{
  "norm_place": "pre",
  "qk_norm": false,
  "init": "uniform",
  "init_std_o": 0.00391,
  "lr_mult_down": 1.5,
  "warmup_steps": 200,
  "decay_shape": "linear",
  "doc_mask": true,
  "steps": 9088
}
MLP neurons of a small language model. Each row is named by its layer, matrix (up: input weights; down: output weights) and neuron, and shows model dimensions 96-191. Each number is 128 + 32 x the weight over its row's rms, rounded and kept within 0 to 255. Numbers have three digits each.
Before each neuron's rows, "fires after" lists the tokens most often just before its 100 highest values on Wikipedia text that the model never trained on. A number after a token or word is its count.

fires after: " Ar" 10, " L" 10, " Dr" 10, " Y" 8, " St" 7, " Al" 6
L6.up694:131148156132065165144130135100147162144193129100145186177153169071132136087155118059163111186142105137132208090207175131125161073073086145134121189098144105131155154102173088094109092123132109118126168093083145128160152153081183088079116167154125107123138168138164114154148082128149136137
L6.down694:105108123155138082149080116141152145116163143134162175202131154156113137113102104114084112116126157080102153152136151118088073130083131153116136098083100212140157115118125100108155134162163074140017153155130187078077162135081149103122141134090145111085137120142149134136084208085113122078

fires after: " W" 31, " V" 10, " w" 9, "-" 8, " dec" 8, " S" 6
L3.up278:143138161174104116150120180079140176121096083089144132150138168056064131133183087133116159126149137141132130118118151060076135131148088175142160120115130114118132107126183098124174080162165056105143182094127140117111138123061152108095133174141085168118076160131160144093111149090130114149
L3.down278:157161159156087124102094102157145131087104105180181140122074164094153152132184125130168121106115172138105164094193139130071148148169118193148096122083090167156181067178101083083161107124111086141029129184138115129113151087100146148111124169122113155095138123111148056118114115103127160110

fires after: " med" 11, " M" 11, "om" 10, " m" 9, "M" 8, " Met" 8
L4.up41:141167160161122153116142129148164103144161117095157104053105122096084137171094158072120136140172127159119158163161191154076178135134105083157104125155157139098137112058131109101140144178139089136136107102190110104159155142157105132162156134119116130064085117170092109082167103158100173136
L4.down41:135089164107054101143091113198123177116171186141116119109165133134147119119080165102156096107138121117184168097122168143153128146082131170100094133133157130098150129121178117120147177172171150090144130152120108077056103101137123173108181134128098132113127146074128166119170040156112116098

fires after: " g" 25, " ent" 9, " d" 8, " st" 8, "d" 5
L3.up617:109140104076137149112099140116138148129162132136165115175153165106187072148091072177131135103091161100153184102024125176145161181131117101117148124110217102121105111097145088113154083113100160172130121128155155173126116121093077138143129151098104102081127143086172159110160136084111092073
L3.down617:132157163120121124075148060079106141082135144131139138144166129147169142169093149173158169126029132086118146147095110175125150184109137114115133135151161104159089095209110144179111140118102191183111120113088133099138140131163140039138150161177095118146180102140094121121130145138085152174

fires after: "S" 20, " S" 15, "N" 9, " y" 7, " Y" 5, "s" 4
L3.up749:089159156094086160157171147119157082121122187142200100080093153129087115113138103150132129131118127105080172093114141127096188082183130187099126121129117131150110115117052115137163156168098148169161144120137110188087112145146160081116143156127131158096089170121144109065133141111171127110
L3.down749:135099173130128160122146169124098126056140136086101182085179123076137089128131118080067101087092029128157173169121107141093181119155106201090147124141092143132121118139120108142185152177112132147137107136123151150164138185112129106152166150175128110108071100097101108138120168154084110149

fires after: " D" 26, "D" 7, " d" 7, " B" 6, " over" 6
L4.up254:114121175121110158104076125121127118117113140120163140125084128114075188123151150110145093131133091112123192155154149127090136145111128091177206108138186129161105089071120155095080107180162137058131099136121130107126141169112091119108134137134066070157195133112167052179122115087114147106
L4.down254:076156182111144126143114110127109182158087103146167160141113165083048129167170134149107179139149095098147122173154136129116141151100183136160147155144160157159125123117139130121155048097103172096093121070168094118121089104130132137116109143195121146117138173199178056141087141134096107138

fires after: " the" 23, " M" 9, " A" 9, " Ch" 5, "M" 4, "The" 4
L4.up714:090169142114160082143099142105108082159062166119104149176103136067165137126116162110137059150182117079095163161102097127130077117099055181120100110104147185124139195092119122101175111127144071121180132141106104121084093101097110088085100084148167111068154108041149108130145115131123175146
L4.down714:153136120124193130155101104082097130122151156164135171161127110081143136095098118094077082098097199073133162121089120110127119057081101156116110108134138166123120147035149076132125118137149138113131124089072172107134144145171116102160097100147125152162155134114117129175070141114160081132

fires after: " d" 22, "d" 13, " g" 11, " cl" 7
L4.up336:066119142074115115137095130143170131163153109096138130081185158185145103135105089176136117127119139091105183135135131117148171185173092105094162161105117076127140102053133146141134122136155157137140124164083097162129096093142090128144137166121099115160109120119126116059114148123125119121
L4.down336:153177095183172133127130126102063128098136163111137104092154156152149121125094138103084108148122137126074105129085135139099155156138160109067151170089141137205137120145088125175053134184125097169117198094147142124172152182160108116087149145102094124182151162139091105179085129120124125182

fires after: "ü" 15, " K" 12, " U" 12, "hy" 8, " R" 8, " P" 5
L3.up539:093179124157180157168180141124138093143150132141150184141068106015150135169114135159116145113144169157153134087132128172127114070116128126121145085135078114151168131123157137095088117153104122152140128200073076194145109073134147080194123080132107128122138138133068125088080085055124128133
L3.down539:104173151148143125099106126100137120145104144194168182207075138115161156127220084145093108117097182057093115150116145121114160154080125100145100166093050140132116113086157141146106091153122088103174092146141117127086128126123127110079136092145128148052125124108098140135104131169063133126

fires after: " c" 21, " C" 12, "C" 7, "c" 7, " cap" 6, " Cap" 6
L3.up412:112074092168127105059184119133130222055151184135113139098148115104105147148142052164094089150131141213160137107123129083058164141125168086162105068149138162137165174194105127095080155134055097162153105130164117140152105116099122124105109117082095145092114096101110116067142122102159091175
L3.down412:142108117173187063147083099094147128117149115108165135094135129126138151117065154159091176106168093134123158139130167092101117033117179095165087113227132174101120114165142099156117165141113093127138076201147125163172158164123158153156165157085092094072080135136136138129087123053103111104

fires after: " O" 26, " o" 14, "O" 9, " I" 5, "I" 5
L3.up669:114180110081110143136110083133091130149132127128124104116089120170141128121076156158107160060166107110150127102165091087117072055149125136130151120094121171145190120149131149113170066128181136119152106146103130099094218146108103164094179136204148070178121187135108109159119160128100145104
L3.down669:134135165103188137138158127077095148107148095177144108155127125101138192095080136078140120170083112126125161161149091146132136167176180175070161111165134134107095157151128128144112090098105125161135108098120162112087127140140146130111092164137178143107079130158123070113095130096155147060

fires after: "ese" 16, " s" 9, " H" 8, "le" 7, " Tour" 6, " Car" 5
L10.up714:147116128148109087092092127131152114164143136060111073130091105079141117212162086117118083163083168129157114110134090089139147169091164134156167161094097060094059179134168171140131118131127088130123081151166182144092141146127127135158174114217069143157144174138108166163092159122099149133
L10.down714:094143116144104142111153109120084166062158113162130105162070136109169069146165126142105128178157171147159103119126158122094191106136202122103133060111166113084161110160168151177099108168112140065129108089094187144110141201126111155116148101200153101132176141179082148168161127096153155144

fires after: " W" 15, " w" 11, "w" 9, "ro" 7, " T" 6, "t" 6
L4.up333:131103140133090130143169171119152153143148105189164116147179150108112122185130072058101133104108184083162126105137068126136177154120042177153149159098142044139112141201157085142121118087113143083196129114145112094116175089136142122091154109059095117159101079100169156044203129162177140138
L4.down333:156118101122131138140108156141166095109134123118209106080124169149099088161170148103099096164097154158160130131099099096071162112154118162149146108091087202137122150156074127189125131123152115144136099133160125104151095091108059150107149155073121155144147093147123085155124090056195107099

fires after: " St" 15, " sp" 11, " B" 11, " Br" 9, " T" 7, " V" 7
L3.up366:138160102151099135127102132129163123148115192150166086082181181098153130160160143088128103088171181138129247134163109135111155142117185103151111148083098104145107148091134113136141099173124055153128139151163055154136094141093080118123157110140150136113178088099140116107150109086145166139
L3.down366:134122111170087112131021137184135089212154031191153165135171158170101183123110120099108110139155121158123117142148110162095175148134158155095070143096113121082120070064135150159071147170123156130093095124127090115073064142102139154095145105113150142145113125182073062167146145107135107078

fires after: "S" 16, " s" 12, " C" 11, " c" 11, " S" 6, " J" 6
L3.up458:097167192064129123121103158135161138152127188143144134152152119105205090116108139165122103142135190132125088136153157152162174137176101148189135115166149142199120104124105130118141147190081099157126118131134092142179171155090126095104134147090129195092173090149095109124061171162171099075
L3.down458:132120096070162117179092114110165141167172095140084159149147134109133133125114222077105114131112151147097080129067146163148139145139134111132098120132131135133121116129137108186176139147137104141133167141149170098161169148112072128101142155115148092078131096099145094102203111175212142098

fires after: " m" 25, "M" 13, " M" 12, " n" 4
L3.up454:104124132140144142138212131207197137086088137152122117128130118152146171147084090098153095124139131141050121120165165118172183167138158114103147082083119130110087126108097125134110177143106091173148117025103136136121099111203078131042140119183088170114135114080084112140124055113151107129
L3.down454:156132165158168128130143057159163084219072075143135091172142117121126100107118100151185115112132167056117124103171169155061136131158110132156144142079120122153113155090173097113156100089097095130124157094106107131164141106155116117110120105178143234100158101118103085117081096071139084076

fires after: " T" 15, " N" 12, " U" 10, " Z" 8, " G" 7, " v" 7
L3.up699:072038117114144130101124153118165085120125168137154179122128145100151083143090122128163145112115101138146106058163124056116183117178159185146109138144068116091072115127165157118104100092124104139204164114151158190188209133083146090108130144120149123096133132157163206129160143047185125187
L3.down699:149103159049192152114112124112017080198122142126098137143159097148151104145152124140139128085193159153157162129132157085099141104106094149107157124128173181215128153128165136126179131134111172139132150129136132113150139056120079115158138095139138132111121110088055140135104165151133088141

fires after: " the" 24, "M" 11, " Cl" 6, " M" 5, " at" 4
L7.up725:127127114118180151100142114144154078124127132184088143165141162183167125169100143153164111067129159156074179152118180142082145136171108176137092216176129150121223169097092148099155160123086117134130130097148112140098142095166133121096148103145130132151088139091114149158130119109088077129
L7.down725:174114204147112197200050101180123115130121143140138149193179135099116161139120106151154124137124127074103163108152139150097081090057148154141125141096111166172163100174121162112200126062127122092088140123185118152124138161099117126148114140092118059152128140090157145158092109118116121097

fires after: " S" 24, " r" 23, "S" 13, " R" 10, " s" 9, " sh" 7
L3.up416:120189194140134102102091167129166158103144160123142172161112222097169104133117111160105139160125115066100140088170100078139191072160097102130118151144141128152105060121097148109089152195127113170155156195158116085130124147124127126112146081128062097115146144143097192086043105058142144115
L3.down416:082126141152110164118112177154148128203114174098040091123127093124090108176177098137206115069143114124113099122073159105102142113151157086137153131111103171140170102065139063082144161131148137118158124148169123100083113168081147100137238144122111083140121136152123147143108140170086109124

fires after: " O" 22, " U" 7, "w" 6, " L" 6, " b" 5, " ob" 5
L6.up384:147117115115157122158138135076165111074117065110123126145092153090174095124086139138073114130126143092117138154122086106084074141129122132114084057127071135088079148153177098103107085180057125142145112071144091131097134079180141108129137195102137132149128136115134148160126121081139125112
L6.down384:108065097136094122173180135106116141101129145143206080131102082143147055087153125127115058096168104141132155183075154110119066144170146129165116141131109065131184141163124145139101120131076149144161160099154150201086076095166115121141135140099167065157106086162131157151137052150084130081

fires after: "," 52, " |" 16
L12.up235:112071113086125063124106189078200104155169141217114125130116108118067136134097152084102088118183156153173178173131098177192059112159111151117153137140132145130144178143156129053134179089161126163146175104162113119173098121092126059134175154156137162087120127078139115149058147151144111116
L12.down235:116156105142137151135082095090113081159097094064161134128082105093129068182099171101093178115144107134174155142087160093209104129159133139078121133117171146164185114119145142143125137086118091145132137094172128135120155187127094112094095095242098082207159111160116194135110076108130133109

fires after: " J" 30, " G" 14, " D" 7, " d" 6, " g" 5, "l" 5
L4.up470:121148181115116171083121159145129178083164122082134101127139153171211121104066084168188138161131189193114060155087107123181142122139106201128047121155115090133110114131131138122179108116098169176116126097147120165186110135144107105125146150098106161077127141043167138120132126085170082165
L4.down470:169129124061118083193109083135117131056079090141112070144155091149150102118141155138099155151071073173163156125130207114093082153110161096094100146141188137146134129171116134142130116094137164119139106186089096133141190147121115111149182147079071125107097091211145194129121109148154139143

fires after: " r" 23, " R" 21, " S" 16, "S" 8, " W" 6, " /" 6
L3.up491:126190140109134101149095182063172098155120158096156167161158150129126085170140133156170137131129119103066089091136114079145128164083107145141167127132101107136121082180180132078136144158108142214171138153180142175134118125138129136148135096093082145112182219123113102177123077156154083092
L3.down491:129106152131118129112170159163211097190131107069121102129086143136125117127133146183154116108140123129166079113129139079109150145103081113133124100172141131155120122140103093157196143098144134140165121086196132136131146170127147129165186065154128103134139104158153167118140111085160136124

fires after: " C" 26, " c" 14, "S" 9, " \"" 8, "C" 7, "A" 6
L3.up286:112099136104088131142124193128131115074156200109090127115120106134152071147116122116124111146198112196110112101103121093148144156128116166199175120165186147100112134114117099173118180145116131127136078126093117129157123137144091058128041167108195090114097095153084084113094204082097079101
L3.down286:158081136154158108168160120109153114157237143134138113114133148147126169183108141105101161069136136113122063138137072086141178116081109105227128125085072116117085135082135135129167107197170079176119055116112107112141139115125147130107134145065156132152094076107083111114143138064140075115

fires after: "." 43, "Wh" 5, "Th" 5, " Al" 5, " E" 4, " Th" 4
L3.up255:127132121150114132124114137170112061107059143091102168155121160131154107101161140054113106203100154091060121110065157157148086159077117151142178126084122108218185102120193155083088112155128136130120161108144125123117172153142139130186173134109109126114189139168123149140142094129138121113
L3.down255:125086200119110091134143120169122126135106099111110120085181150118131162123155110124206103135101111123074115216068126184049123138127172133141132168149122175143137141127119153152161111141078137049128170146150200154163136121161094153133183146154108110104140076135097129091161127158098106107

fires after: "," 58, "res" 5, "ts" 4
L10.up302:104184084116098136195163165124134157164185250089168146130086098103111101161079146100108122083230098126140159151153127194160124084125134147160117127096144137162107143173113165093164186120137169122094130089093162116120138077148164103170105101136108085130165139142098124130121203155158118125
L10.down302:140065123147169134111106120166128084115141117031145125119158093174147095119049131111151162141155180119201099169069141153105136116040139126131117160118090151133074100150093182151168134171129147115120110103136166118114116139149158133101133157144098128077117081160177105073096142043126118053

fires after: " Qu" 19, " J" 12, " D" 9, " d" 6, " the" 6, " ex" 5
L3.up553:087122119117119215081107127118159145096143135136142126123137175137139204159111157140137152124129102197096113155078083125175161193119142124149147117132186153122112111109103143083125110125076157106110124162123171146076124156105065084088079146070142143135139108091161131131172136156115118158
L3.down553:110151136097061100108078121117108168109139097119144088156082146090180134185095116125167037057125118083142150130146187130145155099129219147121169180108134138158155164137177132086085133060096131120148115138126201143121132185126114153090110183149107145098105171157094106199128115114135167136

fires after: " D" 20, "le" 12, " L" 11, " l" 9, " d" 6
L3.up427:105046120105087146146167084132161090101150157138114105198184113153133133129078171070141109119128079114088146151171152118134157107137081131084132117164127177104121141105158138164170157170192141122119162157150119088088218061132106131086111139117094108153184117143113099171080178144108150149
L3.down427:090197155141129139160106151146160102159139107125134088148106159156085146152122088073123096137161104161128132134107083133185173136138149088193145174030142091110104152104198134171124124124126107115123210140195111079065145169093127129105119085151160119138177110105137171092089144091068122150

fires after: " S" 14, "S" 11, " H" 9, "H" 8, " h" 6, " beh" 6
L3.up765:113132171077137108115085167112102076097089161142138151150119169147131113109132071116165125078127162073124136105116067126199082104167169086114140136135083161139103157067149132092168134124084116114193142089147126160077133088074119103135124148120139099105105251085142146110129132093171127170
L3.down765:144145046137139157149113125095132138101125109150143169195173084105146177105126119156131063090158159095094130102095151181108074158137174123113110168089156110106151123118155107125100159175116088089117066062079125172111163136149176147162167154117163151138081143095120126188142124161081119109

fires after: " " 29, " T" 9, " A" 7, " G" 7, "A" 6
L7.up631:124157150122133151099170198144146106110122119147089209123149100139146100157158111167113072054114137160089101104086140157120167142123107161142096138197138130142133140066121130205103114111197152128147110087156146142090165093129088123139081162127145103145146106127087109132124123091142133146
L7.down631:124172144149094102135126192142103106112124162134138138110164152144104187113153093104115069126152123138095104098122109125140050113097158136159115143088097082077171111121114108144121148136103114075142124060130151123163133143133139139140136149134126200149159105066086115125158056155111148152

fires after: " F" 13, "f" 11, "ü" 10, "ig" 10, " U" 7
L3.up387:108149059115126145165159074124121201161142158097100134108176148074070069103094196119125154071128134183121149129154097100127091107132157116083096115111136090146195079112117123116128144138109136090138125144110087181100167122113136124162131114106148175165114094166120099162151088083147140134
L3.down387:109136132057165138126083107098157099116149108178131136115165127115120139131176113151141111176159107150097103155093112142129162135120113173160105147120136110181084145167163119125181078149166122165003161149114103130126169073117099121137135140115098119138062098136149090124154103083129115174

fires after: " G" 23, "G" 11, " cent" 6, " Not" 5, " in" 5, " T" 4
L3.up690:099175100095149160121120164188157131098122125145166116088154091151112132124100188163087120110124089140119139111164114138117151122135088148149086152152079125167212156124148142064116132113152150149141137071134080161139176179100160132075150224112085146081158139165223146118113138148159178143
L3.down690:116090079178131131082204156137158091165098180083109153121106157112116154140136069146149118131109056128138170107126139149129146062143116179130164149115105082136112184107086128098134098144138138141199080118120135161159122109142164122186119134077171129126125100124075135101108101056162176101

fires after: "S" 13, " S" 13, " s" 8, "y" 7, " a" 7, " sup" 7
L4.up473:135090147114128118194148144144121097087148156115141205097071119127099151091151154151184161114198132147171136107171168097090156109149143111181103111134138148187196079128118237118173174214143097166096094104113134139149137131120150054176116123049140101084143167160076088143096170111101116137
L4.down473:161111154162140075179220102141108105170117188139125167155110098143141130108158126136119111127128136144099127081121109151141152143075196148176116077086133134190140136088123115151125179190149079126123106100124190098085151108096091107110124092096090123147099133124088102181119164086117163061

fires after: "|" 23, " cl" 15, " Cl" 8, " p" 7, " m" 7, "%" 6
L3.up508:115192117143119124096082157145074088143078134203144130117172102172190149091108109158126106156178151135196142112151139193121146139142148140126074105129142142140052111130094087161122132081082122085082141130128148136070150149085086062142111199170122124160086099125199065072140130099084138148
L3.down508:121125196118166108133089136098157132123114127096158154102110139079131118161069157138192155151150112110105154183146183121119177171099066136156112133092124169125159109109135147146135101187088109055133101114169154171108110095094131092181080091090132162169166131048177104094120130105170121154

fires after: " the" 26, " The" 13, "The" 6, "O" 5, " O" 5
L11.up686:092179147172110138076133121183108096127125160069118080109112152131152110121124201169142184078148100121154107154091137112161145092125104174146068100172104125092140168150181137113088112098126169135118110113103128091115142131089114180085106146110087126180157170138109070122163140140186120121
L11.down686:175121093092145101158144092126096124182151154167132129103124154090076112150157133148168087107154174141112154051158134167123070128184119091082124137168121120083080184139101141126074187119084089117136106088163116180129132162104133080116205122145196125135102113137099153109136180169146181138

fires after: " T" 22, " t" 17, "t" 4, " St" 4, " A" 4
L7.up721:089149083105163127096111053170140120110130114096126156133137152130138121170096118132156152134083111109101127121161117129151176126146095107130130123107152121185132129088138129139131160180213147135193112136124105100149167100107105151153139104178091113168146131121158165107059040077152155110
L7.down721:140135099155129155098111173114113095108158106100195132140059095142063118118157068095126104130114094126118194063086103103105164138166148136164147093100143117136141114134116118133143140177144113105152067117164107122137179147114092103069129125178122196186119177060085135135068111116085143152

fires after: "-" 34, "N" 9, "E" 7
L3.up761:158082078092090129136162090143117162126087190121182119111121065126135071102086096185182094126128097155122063132159175139107145176134175110208115127058126114111074101103133130137130122117124158133088121072076116151102151129178204122148131142164123169107091096181131159159137084151123170155
L3.down761:160149104084169116139149107159089130121161182096135186208137138162066148198127121140126133094142092076098110097139096146120169141062159148127136129155113151142164143085125068140086103128188040155154167145126111139162180174158112058115195085108063136155155140104137120182134112047194099145

fires after: " A" 16, "A" 14, "M" 8, " H" 6, "B" 6, "a" 4
L9.up368:080125136124172138090090162155124060078131147081163153110090128113115133106127103162205088169150131117091150193114118108106099106070102167172167148102142140122115112071153163113101139147152090126156112129088112137166093077106104089079203136127115194107094137088125116156133139167143126093
L9.down368:146153145136131178102100109120109104102105124100129110134133106117171122120141061114115111137150140117135118028110134196162124120123162178133117126127130109159109138188128144074162169155121197157131158132100195112158154136064164099110155083157082172094104120068130178164143097103189157174

fires after: "," 34, " of" 11, " in" 10, " South" 7
L9.up438:099124116042137187142135163093111151091122181092135156114112080092129168153104128127090129108154138047106132117096136064132142112109078130099151174177111078090126142195117116097102157152134108140118089063042146132107174096163114149107147064133126122152196140097143113177164108142148167044
L9.down438:145130122131099095147101167118096090155156113127154199101201151147099177098127089090130146121126126059193094164132159105150131129128136145186133121171102063107087092142116116132051165138098070078103152078163112162129136112225132118126122144061143113116093143082148121163112103106127169140

fires after: " T" 14, " t" 12, " v" 7, " first" 7, "N" 6, "T" 5
L4.up617:103136129095139095103087099108172161131104152168174132126211075106111159155133094122111155135126113109097077155114083141114116114154172129138074168081103164160123105151103105179115143118215104090154104104130202119119121113148086122110121098134120147085186129094108140211121103097153120108
L4.down617:153121167156143145097180103110161079153165137166124093100104083136140176118058075112082165115146118112159107094183126162126168123152121127123152110172122148139102067076126133198162142169171147073165103142083191118121149122169161116122121095097175119083148186084108143128187115118118118152

fires after: "," 66, "18" 4
L10.up89:079075060151081104126202181109147081150155157132145171068112113109095189158143120068088147198115172124137126170183146145105136117159119092167115165099115142107143140159066148077115142123153183102091155129100117088190116046133139108095161150083119065128138173144141161205084172086153124097
L10.down89:064124124104111099128175079092122118144091150205183134099147165122118117168090209132175063116125147206123133153197109133169113198167112086124089107137133131129132157087100126117141146121135148161147134118141159062147085135144149111115116143097119177149157217134105197096113126083121117163

fires after: " in" 29, " d" 10, " per" 6, " pre" 6, " D" 6, " con" 5
L13.up555:107063135130160153182110128159128147111116149106192116115125129125138147167100134068114121127210145117110148166136132130110104081098099108104205088155104104122107106115142210110137097124131110189099190146114122115107152094097083157110137122064091081157119145153128085147099172069116135142
L13.down555:107150163088109056143125138217088139148143080071089110148136149092058124095147127146088158163175128160153109113151126101085143117109122135130103139119163179165115099193087119188164137098119175116174133144119146144106160119126172143197113142193128099124071080092074123146105110217124151126

fires after: " s" 14, "-" 14, " c" 11, " C" 8, " S" 6, "|" 5
L13.up23:157135107181129169177091145153129172101193139099171131118136089072169158178094101127116126098143124150140131162089122090147149081066181084169147084133179152142136175157172096157141138121122195157125091105106100118152097153094098165115157121198127121136158111101128149099078169140139087081
L13.down23:126121193133113160079080159121099128135171106093139124111125128156093098151123135161146129112145137205117109135188104085148113111098182112158079134120082165113156151251176164111185111086105173098147074179162076131160112138067120128156088100127143106144125117115145163101157168108080140099

fires after: " g" 17, " G" 13, " T" 9, "G" 8, "J" 7, " St" 7
L3.up455:111102124163171131118176189113123098128144223184133163140158135101164151182163108092103024112063127142151111137202136110121159148156098154153123107080140119157100133104176096094138105148164113105145138099162130144149147060077093179158079130208092087101144138114165160110094069117122101164
L3.down455:098182081154145123126132108126105110202153166116129149159122125147135170172023115126081146143057119104137130127119099092139152125088057122093162110066112095145097126132175109157107121121116154107149135149126107137078110093149121136119111109193128128121128046081109184126112141151155129157

fires after: " in" 19, " Pro" 13, " In" 11, "In" 8, " " 7, " comp" 4
L6.up98:138099149152161144092087138086082104076099116144143139089109133140146078131128123115138079180145130134113141151118122093143128169142119133121091091121091134118104183163167141108102115235140054140147115111130147112124083120126097124167133113108131148192130145158184071129121150136139097042
L6.down98:116130148132140170160122132118142072119082113094097144156134193097166131097129123132136128125057167094151081149112170170098118188110134164188116178110147124120121111146096048174110059153126085151125154162162114132109137104159135084125127133145141139147145115167140159120064161150159074063

fires after: " T" 31, " t" 13, " St" 11, "B" 10, "T" 9, " st" 9
L3.up410:124174042185125194169113175177153123109122124068154089123148192097136097169174115215173135135121180124149125118182187129123190175124082075126156089166106092109134091156129137073155131140160077126124155133179108140150159111134076172146125144121139143077177100091123130068162144050137094094
L3.down410:110104107157134093110103078114122089159029105162087170199197090175080126113114177113155144121155086093084138125149140124114101097101165124131112155158109151130198115150115157075123138117165161117086159110066128106141157121164143146136146179133096188086133136178132089135124161198093149119

fires after: "." 28, ".\n\n" 10, " L" 7, "ition" 6, "B" 5, " Al" 4
L6.up271:133080154087133113113094104176148080132085119094153099099117128135153096098126123123115132116102146130116096108113143155095081148056090154109090150149123155175123059109129151133146130129100141151126117106189089131148158149168089153148133206165122106133239149151094125107198090153120119103
L6.down271:099105221090110095150109150124164127129128135119104125128157095136189124131172168137159125040115169129156108126160164107140148150079140167099117168160120156111112173065139125110125129165173117120176075137095211132156128179227086072113130132147136108095132162131080118113177098147067130096

fires after: " and" 39, " &" 7, "'s" 6, " of" 4
L10.up293:117151070125151109130153098087111132120130090099154121141178120128127087159099086160197052122120126152082150096080107129135155213128136135126113159077155131154135111074091149147155137181108099094225098061151109165144124130096129173142104127104092102115128046142160145114097133159175098054
L10.down293:144142141121120168115124071092185135152160127148078140117092121090176108122159112129090117151127106195177150099146138122109112098181147142079170128157105116175087151083164146097103088068176114103124191166080122078119099152144057112131134086098176171144164081129142108125156086102125132172

fires after: " T" 24, "T" 12, "0" 10, "5" 4
L7.up747:102158079102105147128113133151150111176068048152127089123193128127140146150100105086106138116107113114115097089164105111157159179091137189073168079131117092078110141184145126071118158081125112126125180150170132111130136133110166173138180103130109121106147140115121115063145150092173137127
L7.down747:153100113152175105160099139127077149076104095116140092120076125176126175162072134198156089131099125112079144177111107191129080110167255154105118144093140158110146089105124148135127128139178112133136103108082093115120066121143137155059162166104147121119111072083122108171110093132109147126

fires after: " L" 17, " J" 16, " A" 7, " Al" 6, " D" 6, " R" 4
L10.up516:164144161207104144135145088175134115142160112186158162087161118117129105162058111115137061201139151106115115143170136118136130127150116164151107178102140108159150057137177080100102129178146125169128114098147125138123132084151127143123134170170109115189154197092113073125120106098112159154
L10.down516:078143135140163095158084085176132137121128127156121144074154130125143151139137096123104082077133104117115138110141184092133103150049102169089141156157158179117135099156074152159143141122114104125159153147115146073110129076118102091133132113127166162135122230055115088180155130105134135101

fires after: " |" 38, " U" 8, " Gold" 7
L6.up111:128136131103173150144102135137084131151149124097085132056065229088123088148095168136095144128141179093094164087173081132145114147128084124157157114130090076142099123207155102129158128101121102089100117067170093155160141147160153145101135130127124096138148118128095108118151142131145145100
L6.down111:130188104149160111119160114122096178117155178150062141091137160118179133087151106130171143090148131093118105130148104074121145180128086186148102157102144114128091173188122144136108076134152161149086163054071154144150147093155092132102141111089199111134165099132110079106115109192056130148

fires after: " F" 19, "," 16, " f" 15, " g" 13, " w" 10
L3.up501:132107130104105187180119174163184090130114129106101132115185130112134094115150152105133116126080152081098160156152102121099120099153162182090135231089117087115182071105133101145128143168120117148120194172111139130145143155161092114150144181104116117117094130110061126126102153127126080091
L3.down501:088143075106114147142123165148153140081143105125077161158150093073106116094101087151129155108141138172122140144162097160124125162201164109137148130091095098085129124077124137164123130123156122082155150111151137176163059198156156154129093175092073141177132054090120095107092151157088192098

fires after: " " 30, " in" 7, " of" 5, " degree" 5, " a" 4, " for" 4
L14.up346:101100113117143136164103115087128141099120140161131110104091147130162071127151175116128109088161097158121140160152112138158139141105178150132098106089094068110093105142084129184102090118143104098149126154157186161135101172103019130138131062117101153159085144133130123168215187106134114111
L14.down346:112165165173129140138107128156140036197105153105133103103116161097146117119179166127092108130113096129109114145143159158096084085172077140143155097161103141130095207109129111114064120116130128114104102167146122150119148167135152120161120147117155113197090136113212068095086112106100162132

fires after: "," 39, " (" 10, " F" 6, " V" 6, " f" 6
L3.up243:110156119124162135165137182126077165170160070118117138129153109098117145129154095172147105157112133138100130175180118097113125143116188164071184148129045073115151104124203049172076131132108116098149124109158154143141085117114111075139093075128153097160152140122101148120156151103106155140
L3.down243:134096144128165147215092154149121140090098075113127132140147127160139102164150066110125177145148168122097149105112138148059124171139165135071132131090125072155089108134200131129000114159096082129198172161067153148105152099124180119150138143130029140118136103120129068128167111199083129099

fires after: " fin" 14, " Qu" 11, " cl" 9, " ent" 6, " g" 5, " de" 5
L3.up403:114122109120143126123033061073172142109200119136161151094217071142106061137100112168110122139132152132167131147121153168099135158130149106146129096124175103111137145102136142113101139100186125125116084127124182135096113140138086145137120128094116155094144126157175124126131148160122046140
L3.down403:091177098138169146153131163181131120081195111173089106171175107127130131137146107119164126084158126083113140106151125117093189125065132114164136204131147115120104066055106159174108136151133106164102115159098151148119139180123092090141123105087132090084101066078141117114106161164147103146

fires after: " st" 16, "ient" 9, " ro" 9, " to" 8, " he" 6, " spec" 5
L3.up686:096092057119211144101150081115148151151144157170143196140159145139137129087097171087144115125107129097129089177146128136083209184086101120097092094110146106137134090172140175100141105137136140217071076096125168115083083126107115147139104151092140108083165135134193155145136160149144129105
L3.down686:088171106106132128127131180138105070124255101152140098154136143152099139185161126107114142118141133154112099100166138132170121098128129157120185093100119167128075074143092074139123120145157156073125192116109172130159101164160199141147144128170130058102125111123200131096119175148119094114

fires after: " E" 19, "E" 12, " L" 11, " Le" 10, " bro" 6, " Ju" 5
L4.up108:104154153073095143140141168147119062161149131138115157102136147120106124144119107139180113155180085083122157121096136137184086176168162143160133152159103126160137083085125147102124168127222168094050127116150140117149177143132157103115054136045103073125110160144182177152103105173142116167
L4.down108:139136136051158142080160119103197147147112151124084140190086123153124174145139096122134083124126181170099139170167172048163139135085101118147100130104125145101116177059146065082148088116165127142099150130136109048136122100086139154116107105192145132108109131177162107102168109169076130156